Weights of a small transformer language model.
Architecture: LayerNorm before each block, rotary positions, untied embeddings, attention and MLP in parallel.
Training: a variant of Muon for these matrices, 438M tokens, 6688 steps.
MLP neurons of a small language model. Each row is named by its layer, matrix (up: input weights) and neuron, and shows model dimensions 128-255. Each number is 200 + 30 x the weight over its row's rms, rounded and kept within 0 to 999.
A block is one neuron, or neurons of one layer that tend to fire together. After each block is what it responds to, as a language model described it from the Wikipedia text at the highest values.

L3.up103,194,153,214,163,213,151,211,254,178,176,208,174,217,219,238,210,241,179,160,221,199,189,160,230,193,228,180,236,221,217,237,137,201,220,181,199,192,210,179,224,156,230,190,255,194,211,220,234,244,223,181,231,199,217,220,231,196,236,192,214,213,179,197,156,152,148,203,216,184,226,256,194,198,216,256,230,232,199,221,210,161,222,211,204,224,128,177,162,239,158,152,208,152,175,214,212,215,214,245,197,160,234,186,181,193,254,160,208,233,238,201,173,181,173,201,201,176,192,191,157,198,241,200,220,177,193,184,211
L3.up151,263,141,197,242,230,159,208,169,185,172,176,138,179,219,194,239,235,212,203,263,197,227,199,180,221,164,224,194,238,218,198,187,194,173,239,187,197,139,223,245,164,144,217,230,171,206,248,171,209,275,232,244,199,227,219,213,232,193,222,227,224,154,181,235,243,201,179,233,207,208,161,177,188,146,240,171,186,174,194,245,167,161,227,222,196,234,194,144,208,217,183,236,258,226,205,203,202,280,214,233,203,162,159,214,203,155,247,223,189,213,231,200,180,216,219,250,175,115,222,202,195,261,196,197,191,120,234,245
L3.up178,217,186,200,272,158,208,170,204,145,170,192,239,205,154,242,230,155,187,216,249,229,153,203,219,203,227,168,214,252,268,196,215,228,231,179,232,251,178,172,222,204,155,256,201,229,158,169,212,188,172,230,204,171,200,212,207,207,208,180,237,221,134,169,205,197,233,248,157,234,176,227,216,233,160,175,211,219,241,212,225,168,243,202,209,184,185,250,198,214,178,179,202,180,200,165,248,215,208,148,211,206,283,201,213,136,225,233,240,201,203,192,191,186,230,208,203,209,207,206,151,225,219,163,210,183,224,187,166
L3.up182,209,224,185,227,205,178,209,205,197,135,250,216,194,169,253,193,255,208,201,229,228,201,212,209,202,226,224,191,247,246,261,154,223,226,193,156,201,191,197,217,151,194,205,205,149,192,190,205,215,204,169,219,119,228,215,181,215,202,188,203,183,168,193,171,185,247,231,118,200,226,199,223,191,177,249,189,239,193,235,176,180,221,191,188,183,137,238,165,237,231,180,211,211,197,231,172,166,176,196,213,186,228,159,180,188,207,212,150,211,185,235,201,229,166,254,229,203,213,170,196,188,155,172,223,197,230,143,151
Infobox and census fragments

L4.up529,250,212,159,252,203,158,217,137,175,202,257,239,244,225,209,215,183,166,184,234,173,227,216,176,207,200,213,204,222,256,256,250,150,224,179,189,204,191,227,213,221,175,203,224,251,225,207,229,173,193,145,227,177,179,217,198,186,197,140,249,221,179,196,186,199,149,213,214,129,189,244,182,213,258,227,195,170,173,221,188,198,251,189,230,243,176,209,242,239,176,213,213,222,177,142,192,215,150,154,144,174,239,217,220,214,207,169,179,249,212,275,180,175,216,245,225,180,242,184,209,178,203,222,167,186,241,194,179
Table and infobox separators

L4.up508,184,224,186,230,202,231,176,200,195,181,166,228,201,208,209,193,173,154,207,249,168,146,225,204,171,186,219,219,202,207,234,230,218,221,126,177,142,171,174,186,198,140,208,198,148,177,186,169,222,221,222,240,169,200,194,219,216,217,200,170,212,153,215,199,215,178,228,246,197,265,232,237,207,255,212,179,253,155,200,174,145,204,156,170,144,205,222,185,210,195,195,204,219,232,213,210,198,162,218,201,222,193,202,180,267,219,161,185,164,227,201,271,189,207,212,183,217,231,163,215,197,201,192,174,165,173,199,221
Early word-fragment pieces

L5.up24,235,168,184,227,216,147,224,172,164,224,209,232,244,180,228,160,144,204,238,178,176,281,196,188,227,201,170,216,196,200,196,246,214,243,185,233,213,177,205,189,187,217,193,214,216,178,229,201,173,201,197,225,184,194,214,251,213,166,233,184,236,135,221,186,270,136,283,208,233,202,138,222,136,218,212,191,219,221,185,167,151,218,240,244,198,216,190,204,221,230,190,219,200,218,172,250,189,164,210,224,184,192,132,200,262,199,204,205,165,206,182,164,217,187,220,227,190,180,185,161,207,221,188,220,221,214,202,194
L5.up171,211,195,157,195,187,199,231,193,190,242,170,173,231,269,225,212,243,188,213,219,192,250,150,254,180,185,170,211,210,191,208,191,172,231,223,194,282,153,237,241,196,219,212,149,197,235,176,237,184,260,207,194,241,208,176,210,217,180,179,188,245,253,242,116,213,151,182,206,163,182,171,178,200,230,198,209,204,208,208,177,207,213,158,227,168,211,220,212,200,219,165,159,176,161,231,213,213,198,196,186,173,190,179,151,198,278,200,213,224,190,226,161,186,203,184,218,209,169,186,193,207,216,193,191,175,184,236,240
L5.up173,246,213,166,238,157,223,191,149,175,247,176,216,248,245,199,227,261,224,167,145,241,220,193,167,176,171,209,180,187,190,193,242,177,235,122,195,208,191,180,199,209,167,194,200,193,242,195,150,232,168,143,199,179,172,246,201,173,197,179,194,241,253,192,167,213,217,161,185,224,208,211,176,196,220,191,234,184,191,193,200,215,249,213,239,232,233,237,177,259,184,214,186,198,125,208,198,234,191,228,216,158,186,234,225,247,196,197,219,153,207,207,161,227,176,194,189,171,193,210,205,217,195,195,183,218,223,178,223
L5.up189,199,222,223,214,177,233,151,179,172,171,255,183,217,204,190,162,175,197,257,194,158,215,211,218,236,187,183,220,259,251,209,225,204,284,199,214,215,212,210,208,250,248,164,188,174,155,215,233,136,197,202,181,197,223,209,236,207,186,237,241,233,187,211,185,217,163,197,185,214,159,186,174,223,232,196,201,239,180,183,163,188,203,164,294,152,190,191,177,252,202,226,184,144,263,210,190,203,224,224,193,152,188,173,206,231,190,160,234,199,196,192,204,196,176,189,230,156,200,173,244,203,268,173,193,189,222,169,204
L5.up234,163,215,243,259,162,180,170,169,169,177,216,231,175,179,264,197,192,149,175,194,252,202,238,191,249,230,240,236,297,204,224,200,152,237,145,196,242,155,193,252,202,235,254,215,214,208,230,230,163,233,208,226,237,204,201,214,211,150,188,200,159,147,206,173,208,177,215,174,189,168,228,148,158,205,199,165,247,213,204,167,203,177,199,252,177,169,303,223,203,217,224,222,186,162,214,202,204,188,192,201,194,227,207,175,178,156,172,206,169,210,235,203,180,206,182,182,219,190,231,210,143,156,204,187,158,265,215,185
L5.up322,166,226,206,191,228,150,181,137,167,208,172,171,187,211,158,165,210,218,239,262,204,212,202,167,203,190,225,228,225,181,186,179,167,196,162,146,193,209,216,225,177,199,193,225,209,193,224,235,195,208,214,211,198,227,192,244,195,224,190,226,140,195,230,202,270,175,253,200,184,174,197,211,186,236,168,188,233,178,184,223,146,210,185,225,192,168,178,166,247,230,145,160,185,192,163,227,247,188,159,174,180,207,179,235,154,193,197,238,262,178,230,186,186,215,176,224,158,267,182,254,201,254,163,220,195,207,207,201
L5.up323,182,205,186,240,167,198,191,186,187,208,179,167,272,234,192,256,206,175,159,203,184,199,173,145,196,194,138,231,210,260,219,209,224,263,183,226,234,195,180,224,233,211,175,200,285,208,199,186,226,222,209,178,176,211,191,204,172,161,173,175,225,218,203,170,202,152,196,201,243,165,199,193,214,139,200,219,242,189,215,202,220,229,179,220,207,182,284,184,181,248,172,160,140,172,211,211,237,242,171,222,150,242,204,199,221,204,255,174,228,205,157,181,217,195,234,253,157,229,235,122,194,214,160,246,165,204,210,191
L5.up389,206,163,171,172,215,180,149,204,216,136,273,181,232,206,184,155,185,232,209,242,166,190,172,187,222,204,174,178,220,192,177,179,174,245,177,186,192,151,173,253,201,229,221,256,264,208,238,201,185,224,150,167,197,155,206,234,255,231,218,215,244,200,226,173,184,161,231,175,221,231,166,213,233,239,202,272,170,163,203,216,163,221,189,230,185,238,191,188,238,225,172,202,201,156,219,222,210,217,214,187,153,179,172,201,167,239,185,171,212,203,198,194,217,246,169,138,232,183,192,178,206,176,231,237,216,235,235,209
L5.up462,148,202,185,212,223,205,199,149,202,196,194,172,180,189,220,222,190,209,196,231,229,232,192,207,191,206,141,233,199,152,200,157,176,224,189,225,200,211,215,166,205,258,178,150,199,208,186,153,186,178,183,211,124,271,201,174,143,189,203,209,200,255,232,181,176,167,171,204,196,219,187,206,199,226,232,216,228,194,163,220,242,228,188,192,213,152,244,149,271,240,211,214,215,205,146,228,216,215,203,159,188,242,174,222,185,176,185,219,209,206,166,156,210,182,165,227,205,194,210,166,226,233,177,249,150,195,156,243
L5.up517,183,255,189,172,184,189,171,155,232,168,241,205,194,203,191,193,164,245,236,212,161,229,186,231,202,234,245,177,229,195,166,168,195,237,241,214,155,170,184,151,172,232,234,181,210,248,206,252,206,190,192,208,225,254,204,211,171,186,212,198,195,184,187,212,222,138,240,191,203,169,218,167,210,173,190,184,206,229,210,225,156,219,255,196,226,222,245,188,244,207,183,166,232,155,222,174,212,194,254,107,201,241,193,170,207,198,203,249,178,187,146,180,206,203,197,257,170,166,202,223,245,216,203,235,196,210,185,228
L5.up544,222,192,219,245,169,167,127,146,214,182,217,233,248,252,230,214,205,210,201,204,183,220,173,192,170,225,244,214,230,277,178,223,208,199,209,179,247,151,218,227,173,194,171,155,184,236,187,221,215,177,227,210,212,190,142,173,232,214,125,203,187,212,221,213,213,216,173,168,161,252,191,140,196,170,200,166,205,188,222,260,197,193,210,190,152,246,183,222,267,208,190,180,207,251,260,199,235,245,222,214,174,228,199,249,160,168,238,206,236,222,224,153,165,203,221,243,185,166,198,166,182,199,161,187,200,216,196,169
L5.up607,151,232,174,230,197,191,208,180,180,183,178,240,205,191,192,185,180,197,248,240,197,188,129,189,245,160,170,200,254,213,231,194,166,190,171,182,195,197,237,226,194,231,200,193,178,172,228,251,151,157,172,161,199,164,234,230,198,217,181,238,211,194,225,157,236,207,208,222,185,159,215,225,177,146,237,241,287,149,249,253,202,235,165,245,180,194,208,172,247,199,163,235,177,234,253,198,223,219,209,181,216,217,210,222,227,184,178,174,214,197,224,154,179,217,179,129,202,219,204,227,179,178,219,199,214,186,230,172
L5.up644,208,218,171,200,189,178,229,171,171,224,254,186,152,245,137,201,207,163,189,222,226,225,208,154,216,200,167,173,199,222,228,244,227,199,205,242,244,167,213,276,251,140,159,208,203,196,159,233,181,205,152,198,188,202,185,233,216,123,254,171,196,225,219,224,169,198,227,139,214,143,180,211,237,258,185,209,192,202,219,230,195,240,193,227,192,124,183,157,178,190,258,197,202,249,235,207,183,156,236,217,203,247,216,192,215,175,175,209,199,161,236,181,213,192,178,228,190,200,215,178,199,207,211,204,215,226,215,240
L5.up646,228,208,170,228,214,234,191,211,204,236,256,223,271,221,221,237,250,258,241,222,240,201,205,159,208,223,200,177,216,273,166,212,170,203,229,228,211,206,262,220,202,180,198,189,209,205,192,200,172,135,283,168,166,185,191,228,206,188,206,163,236,210,210,172,283,188,173,209,175,188,196,220,194,176,186,231,191,241,164,229,222,236,192,200,208,189,229,186,247,201,245,206,138,181,158,236,196,194,178,211,127,190,192,207,220,236,198,206,219,210,210,188,178,195,215,181,150,184,103,146,202,184,251,192,203,241,189,222
L5.up754,209,178,260,205,212,118,193,166,202,217,199,220,212,161,254,160,149,161,225,261,183,194,265,204,195,216,184,161,191,175,229,146,187,189,234,257,169,244,259,181,158,230,298,181,179,168,154,217,174,162,180,222,180,222,231,274,202,234,188,169,208,219,145,230,233,190,218,202,202,222,242,180,199,160,195,154,238,279,224,226,166,198,198,186,187,164,216,203,212,207,223,194,159,211,211,213,242,217,139,180,199,246,231,184,195,167,254,164,192,190,173,174,236,185,269,198,160,162,183,180,193,178,212,201,234,183,180,204
L5.up769,201,183,195,280,203,227,139,238,173,205,227,118,224,217,146,218,166,206,186,173,235,194,202,259,174,217,181,182,235,243,223,166,241,194,177,263,178,159,156,239,193,223,197,194,222,221,200,172,219,231,222,162,195,273,162,210,198,127,163,159,264,224,168,196,181,175,220,186,174,208,174,151,225,192,169,168,227,180,255,244,187,203,221,226,201,212,276,168,232,218,179,237,191,236,206,218,213,216,197,200,173,199,202,180,218,165,236,257,182,154,209,191,196,204,181,218,209,204,191,191,248,204,222,165,212,171,187,235
Label-value separators before numbers

L3.up168,202,182,246,198,133,217,208,145,186,205,245,165,222,162,223,142,198,176,191,208,192,203,213,218,203,191,193,220,163,223,200,173,81,204,203,252,174,187,200,239,240,164,203,238,166,206,198,188,215,192,236,178,188,160,175,175,193,224,194,225,212,245,195,206,213,227,236,230,186,249,205,200,189,260,200,220,217,210,184,226,182,226,234,229,207,160,207,199,195,181,205,211,214,173,208,136,228,182,219,190,180,211,131,270,189,164,183,199,165,202,158,194,187,213,222,196,196,247,242,112,145,189,201,229,182,230,198,206
L3.up491,181,210,246,215,162,217,245,231,149,201,212,228,242,171,158,236,190,275,243,219,188,255,246,183,260,223,180,222,213,209,193,221,172,217,154,205,170,180,214,257,188,197,165,215,174,151,193,251,230,226,202,194,179,181,194,190,207,185,231,187,186,220,246,239,219,239,211,187,187,174,220,180,230,229,167,195,206,252,177,228,169,209,203,208,232,194,202,146,266,171,206,205,178,179,218,216,222,197,240,206,184,168,174,258,182,220,189,180,169,214,158,164,148,237,235,208,179,198,226,223,198,155,211,208,224,231,200,183
L3.up588,160,149,229,229,166,230,212,238,203,203,204,170,197,175,173,204,241,206,210,170,190,269,210,190,187,240,130,210,170,217,222,246,155,202,207,196,228,226,223,196,233,201,228,217,242,166,202,196,205,212,211,248,192,233,177,193,238,199,211,195,211,148,218,184,207,168,215,218,262,184,171,99,192,199,164,132,190,244,236,203,190,193,164,179,227,212,193,186,206,177,184,226,141,211,211,164,190,243,173,187,177,219,197,218,187,194,164,227,225,190,216,171,180,205,193,229,175,209,179,205,176,191,213,229,156,187,191,143
L3.up853,181,225,283,244,187,187,247,217,158,192,255,152,173,250,172,183,176,123,267,203,189,240,244,192,226,199,213,214,211,202,176,228,183,186,250,238,159,220,190,182,197,214,249,199,206,193,140,163,160,193,189,167,160,220,177,211,217,248,131,228,165,232,237,232,154,229,226,261,214,180,170,187,183,215,135,162,165,214,263,158,181,144,190,229,177,238,208,207,221,221,212,187,182,192,208,158,189,226,242,158,226,223,222,182,197,243,220,195,148,198,203,214,175,139,223,178,231,221,168,192,143,184,151,191,216,200,205,273
Second subword piece of words

L5.up127,220,171,193,194,170,219,199,213,166,148,227,215,202,140,188,233,212,143,187,206,204,193,260,176,218,190,164,136,249,180,163,230,187,185,207,188,191,204,155,231,173,236,188,209,204,157,215,263,162,158,187,210,219,181,210,176,194,201,245,187,195,220,261,178,204,189,199,165,158,168,196,193,177,184,226,188,216,188,210,235,159,173,142,212,169,220,222,182,199,178,225,232,190,178,203,165,186,184,183,146,219,225,209,161,191,225,118,190,240,235,221,158,173,194,197,175,191,239,177,213,205,195,167,232,191,255,228,182
L5.up130,256,161,238,202,236,203,198,206,215,167,255,220,173,181,172,206,209,174,164,187,168,214,193,183,182,175,173,235,191,156,233,235,233,205,220,181,150,183,206,220,195,198,191,170,196,201,194,197,217,170,214,199,149,198,204,272,167,205,216,151,185,183,205,213,228,212,200,211,225,220,218,190,187,207,213,169,207,163,241,236,148,185,210,202,164,139,217,193,188,201,215,158,183,231,228,193,208,198,184,264,168,234,166,187,236,209,152,184,255,241,202,227,150,242,205,170,195,215,194,234,213,154,140,137,209,254,189,226
L5.up212,221,165,216,241,213,189,181,126,188,225,213,200,217,192,211,174,247,238,235,195,221,210,179,209,217,234,188,177,198,184,203,219,148,206,201,138,208,174,186,186,195,190,145,203,213,200,220,166,186,176,223,177,175,214,220,198,192,222,229,150,198,230,273,200,169,184,246,186,188,184,169,205,174,191,223,206,229,202,242,171,153,188,189,218,174,201,211,240,223,170,156,151,155,173,172,216,210,200,209,201,163,172,219,189,233,199,197,197,232,186,196,182,146,236,175,141,274,151,199,212,293,172,202,212,216,239,179,196
L5.up254,228,208,182,202,211,245,195,182,166,183,190,228,187,196,173,199,179,210,238,221,212,158,268,194,225,170,254,175,211,240,202,238,234,227,211,187,196,178,197,238,211,245,158,177,210,229,174,198,209,209,205,160,206,239,228,226,196,154,179,271,178,208,178,225,211,197,213,200,243,192,278,230,178,172,204,166,221,217,187,217,154,180,202,147,209,224,188,146,187,183,217,195,154,193,191,165,238,180,165,194,199,142,165,225,198,175,187,186,213,198,156,312,208,196,220,227,178,123,219,222,179,188,196,146,156,204,199,274
L5.up263,203,194,220,184,125,154,213,208,201,185,182,214,172,169,166,180,206,280,234,258,179,187,184,208,211,194,217,214,219,158,201,194,178,153,167,164,177,248,158,236,183,258,178,156,277,172,219,211,244,216,288,193,227,234,202,271,222,198,215,181,237,217,190,235,239,211,213,193,211,170,188,230,199,198,170,212,239,207,203,204,231,184,221,204,168,167,215,193,163,222,247,187,218,228,224,207,181,186,245,169,271,134,209,184,194,182,253,162,218,134,244,224,176,207,173,234,174,206,177,175,151,205,187,184,180,222,206,241
L5.up453,203,181,198,216,209,192,207,160,207,162,189,252,199,192,251,194,250,244,193,182,153,202,259,181,215,192,198,190,188,215,206,213,199,196,153,228,200,205,208,223,155,181,212,171,245,144,218,141,217,213,183,224,228,233,232,214,175,199,184,232,181,213,210,227,192,206,215,145,211,173,213,244,224,282,195,169,213,176,189,212,156,179,219,171,194,167,210,269,175,209,193,216,250,214,192,222,208,165,196,259,233,223,173,222,243,229,179,192,229,223,195,206,169,163,237,207,212,156,203,203,176,181,222,236,138,225,261,156
L5.up500,187,162,180,205,217,169,146,215,162,199,270,180,139,200,221,230,263,201,229,157,235,200,238,220,206,215,143,188,185,238,172,233,190,219,193,186,193,137,216,180,198,232,200,170,195,208,148,171,167,178,214,200,192,209,209,196,201,201,200,193,195,147,192,126,214,209,253,225,207,257,192,146,231,195,190,211,205,160,195,187,195,240,206,178,189,251,259,183,251,184,253,193,192,223,171,265,200,173,227,222,163,155,135,197,189,248,186,195,240,175,139,173,216,234,208,197,172,217,220,191,162,257,179,170,174,220,228,204
L5.up514,219,227,163,223,198,194,197,213,167,133,147,271,214,218,195,187,198,246,230,191,200,200,166,217,173,216,215,207,188,181,157,217,186,205,145,190,206,168,219,196,176,223,151,207,152,143,187,185,218,167,201,237,210,249,194,219,223,169,169,221,233,143,170,232,142,191,243,165,233,191,246,251,231,185,227,226,210,202,204,231,162,284,232,221,140,188,209,165,148,194,239,191,192,188,202,220,188,185,188,231,205,206,161,157,189,228,196,181,194,216,152,209,150,181,203,209,146,224,181,238,186,235,200,231,210,222,199,202
L5.up529,214,242,227,203,214,217,173,200,226,160,198,190,187,194,228,196,149,178,256,235,202,199,197,230,199,228,210,217,226,184,190,199,187,192,216,216,177,191,167,167,180,168,156,145,215,220,189,205,172,168,199,122,185,214,250,214,241,157,227,228,232,211,232,134,175,230,188,190,198,162,186,225,200,190,213,222,215,204,182,263,148,254,219,170,120,196,217,156,186,156,198,177,214,178,207,240,254,203,210,227,248,196,211,141,200,232,229,156,163,215,157,217,216,175,204,218,215,145,255,244,210,172,209,258,217,259,180,219
L5.up631,210,164,263,189,226,127,186,284,216,213,170,219,206,189,182,212,214,190,215,214,237,189,276,172,210,231,168,148,182,209,222,171,209,159,248,228,167,236,238,170,177,215,180,201,205,201,188,207,181,218,210,230,209,181,210,250,171,169,239,225,228,218,232,186,175,225,155,141,178,167,178,185,232,170,159,175,187,193,228,213,175,211,219,162,187,172,188,197,247,197,250,203,189,177,190,257,177,220,243,175,169,185,193,191,219,208,175,198,229,188,235,229,200,246,202,223,197,183,188,173,248,169,176,228,150,207,212,216
L5.up731,215,227,174,212,227,168,180,187,180,172,244,205,203,233,215,167,247,214,202,180,243,185,218,191,236,189,194,202,213,168,249,207,230,208,231,223,199,238,195,186,239,197,162,163,252,207,146,220,210,148,240,202,203,198,251,227,217,216,117,202,232,232,272,222,227,204,199,159,205,205,229,219,159,155,221,238,285,181,264,165,163,186,233,204,188,164,219,163,200,163,187,179,181,194,215,246,189,207,244,198,154,254,249,192,196,197,199,231,254,237,212,188,211,199,174,190,187,144,243,184,167,213,183,201,204,266,200,193
L5.up825,197,186,179,162,235,189,227,213,216,191,213,197,200,224,182,167,252,180,263,186,198,223,219,177,237,203,181,189,229,172,194,232,186,248,204,195,181,229,183,213,168,200,152,223,218,207,208,145,210,199,188,273,173,183,167,220,185,220,182,236,287,239,302,218,196,239,192,191,177,216,241,225,250,151,222,197,211,224,184,198,208,213,265,139,235,226,189,193,187,266,215,210,156,232,212,258,273,198,193,203,219,190,223,165,218,231,216,169,155,201,209,224,228,205,214,170,204,145,189,180,173,195,179,182,117,174,113,215
L5.up843,224,201,242,236,211,202,217,214,207,266,219,202,206,191,198,227,205,193,197,291,205,224,235,195,199,234,138,186,169,242,226,145,180,199,164,190,208,188,226,230,172,205,144,141,170,183,191,185,242,265,148,212,151,191,228,212,229,238,205,258,180,208,209,145,217,203,209,157,194,188,202,204,203,189,176,196,231,215,211,203,223,181,215,116,250,170,238,196,230,237,154,199,179,188,252,232,233,207,185,185,220,201,175,181,141,219,172,184,224,178,247,236,224,243,197,215,213,195,156,200,183,180,197,165,174,262,248,171
L5.up846,219,247,191,231,161,183,225,228,217,189,203,234,139,181,241,234,209,224,237,222,195,195,221,225,239,254,198,149,179,197,209,215,213,179,195,164,204,233,174,198,200,147,181,171,260,166,167,189,193,211,226,206,187,175,230,275,165,201,230,172,197,215,200,167,215,192,207,179,168,167,191,211,159,157,173,202,190,260,187,220,166,230,203,225,172,172,173,206,199,254,177,177,153,263,177,203,227,214,211,173,169,189,155,159,184,193,170,166,233,243,240,340,181,211,178,156,181,207,234,198,190,184,201,173,162,215,195,193
L5.up885,158,229,211,265,210,188,258,188,221,181,217,253,154,175,187,149,250,231,226,210,182,190,214,214,223,192,229,238,153,221,165,193,208,178,227,258,211,180,202,247,242,232,178,130,234,204,199,211,219,178,222,163,185,181,233,152,189,228,262,209,204,198,197,172,191,89,204,208,214,170,196,226,183,175,255,182,179,220,215,210,193,169,246,220,223,198,195,184,220,209,234,198,228,170,171,145,242,206,197,175,196,201,198,200,223,180,249,153,267,224,175,225,249,241,185,245,265,187,189,201,199,133,258,212,201,236,177,194
L5.up1001,206,200,204,187,196,195,199,121,246,210,196,194,144,137,176,156,144,159,196,206,194,240,217,206,174,151,185,252,185,197,161,229,194,218,216,178,200,191,211,182,240,188,213,259,210,247,198,169,220,196,258,209,216,219,185,261,171,233,228,158,212,185,211,226,217,156,197,205,180,218,170,222,203,228,205,139,185,184,229,210,157,194,205,199,184,217,211,212,231,263,217,220,161,166,193,219,158,230,225,252,158,135,118,188,211,162,179,145,257,216,182,207,217,195,216,133,263,219,164,234,197,250,174,179,191,232,203,169
Mid-word syllable fragments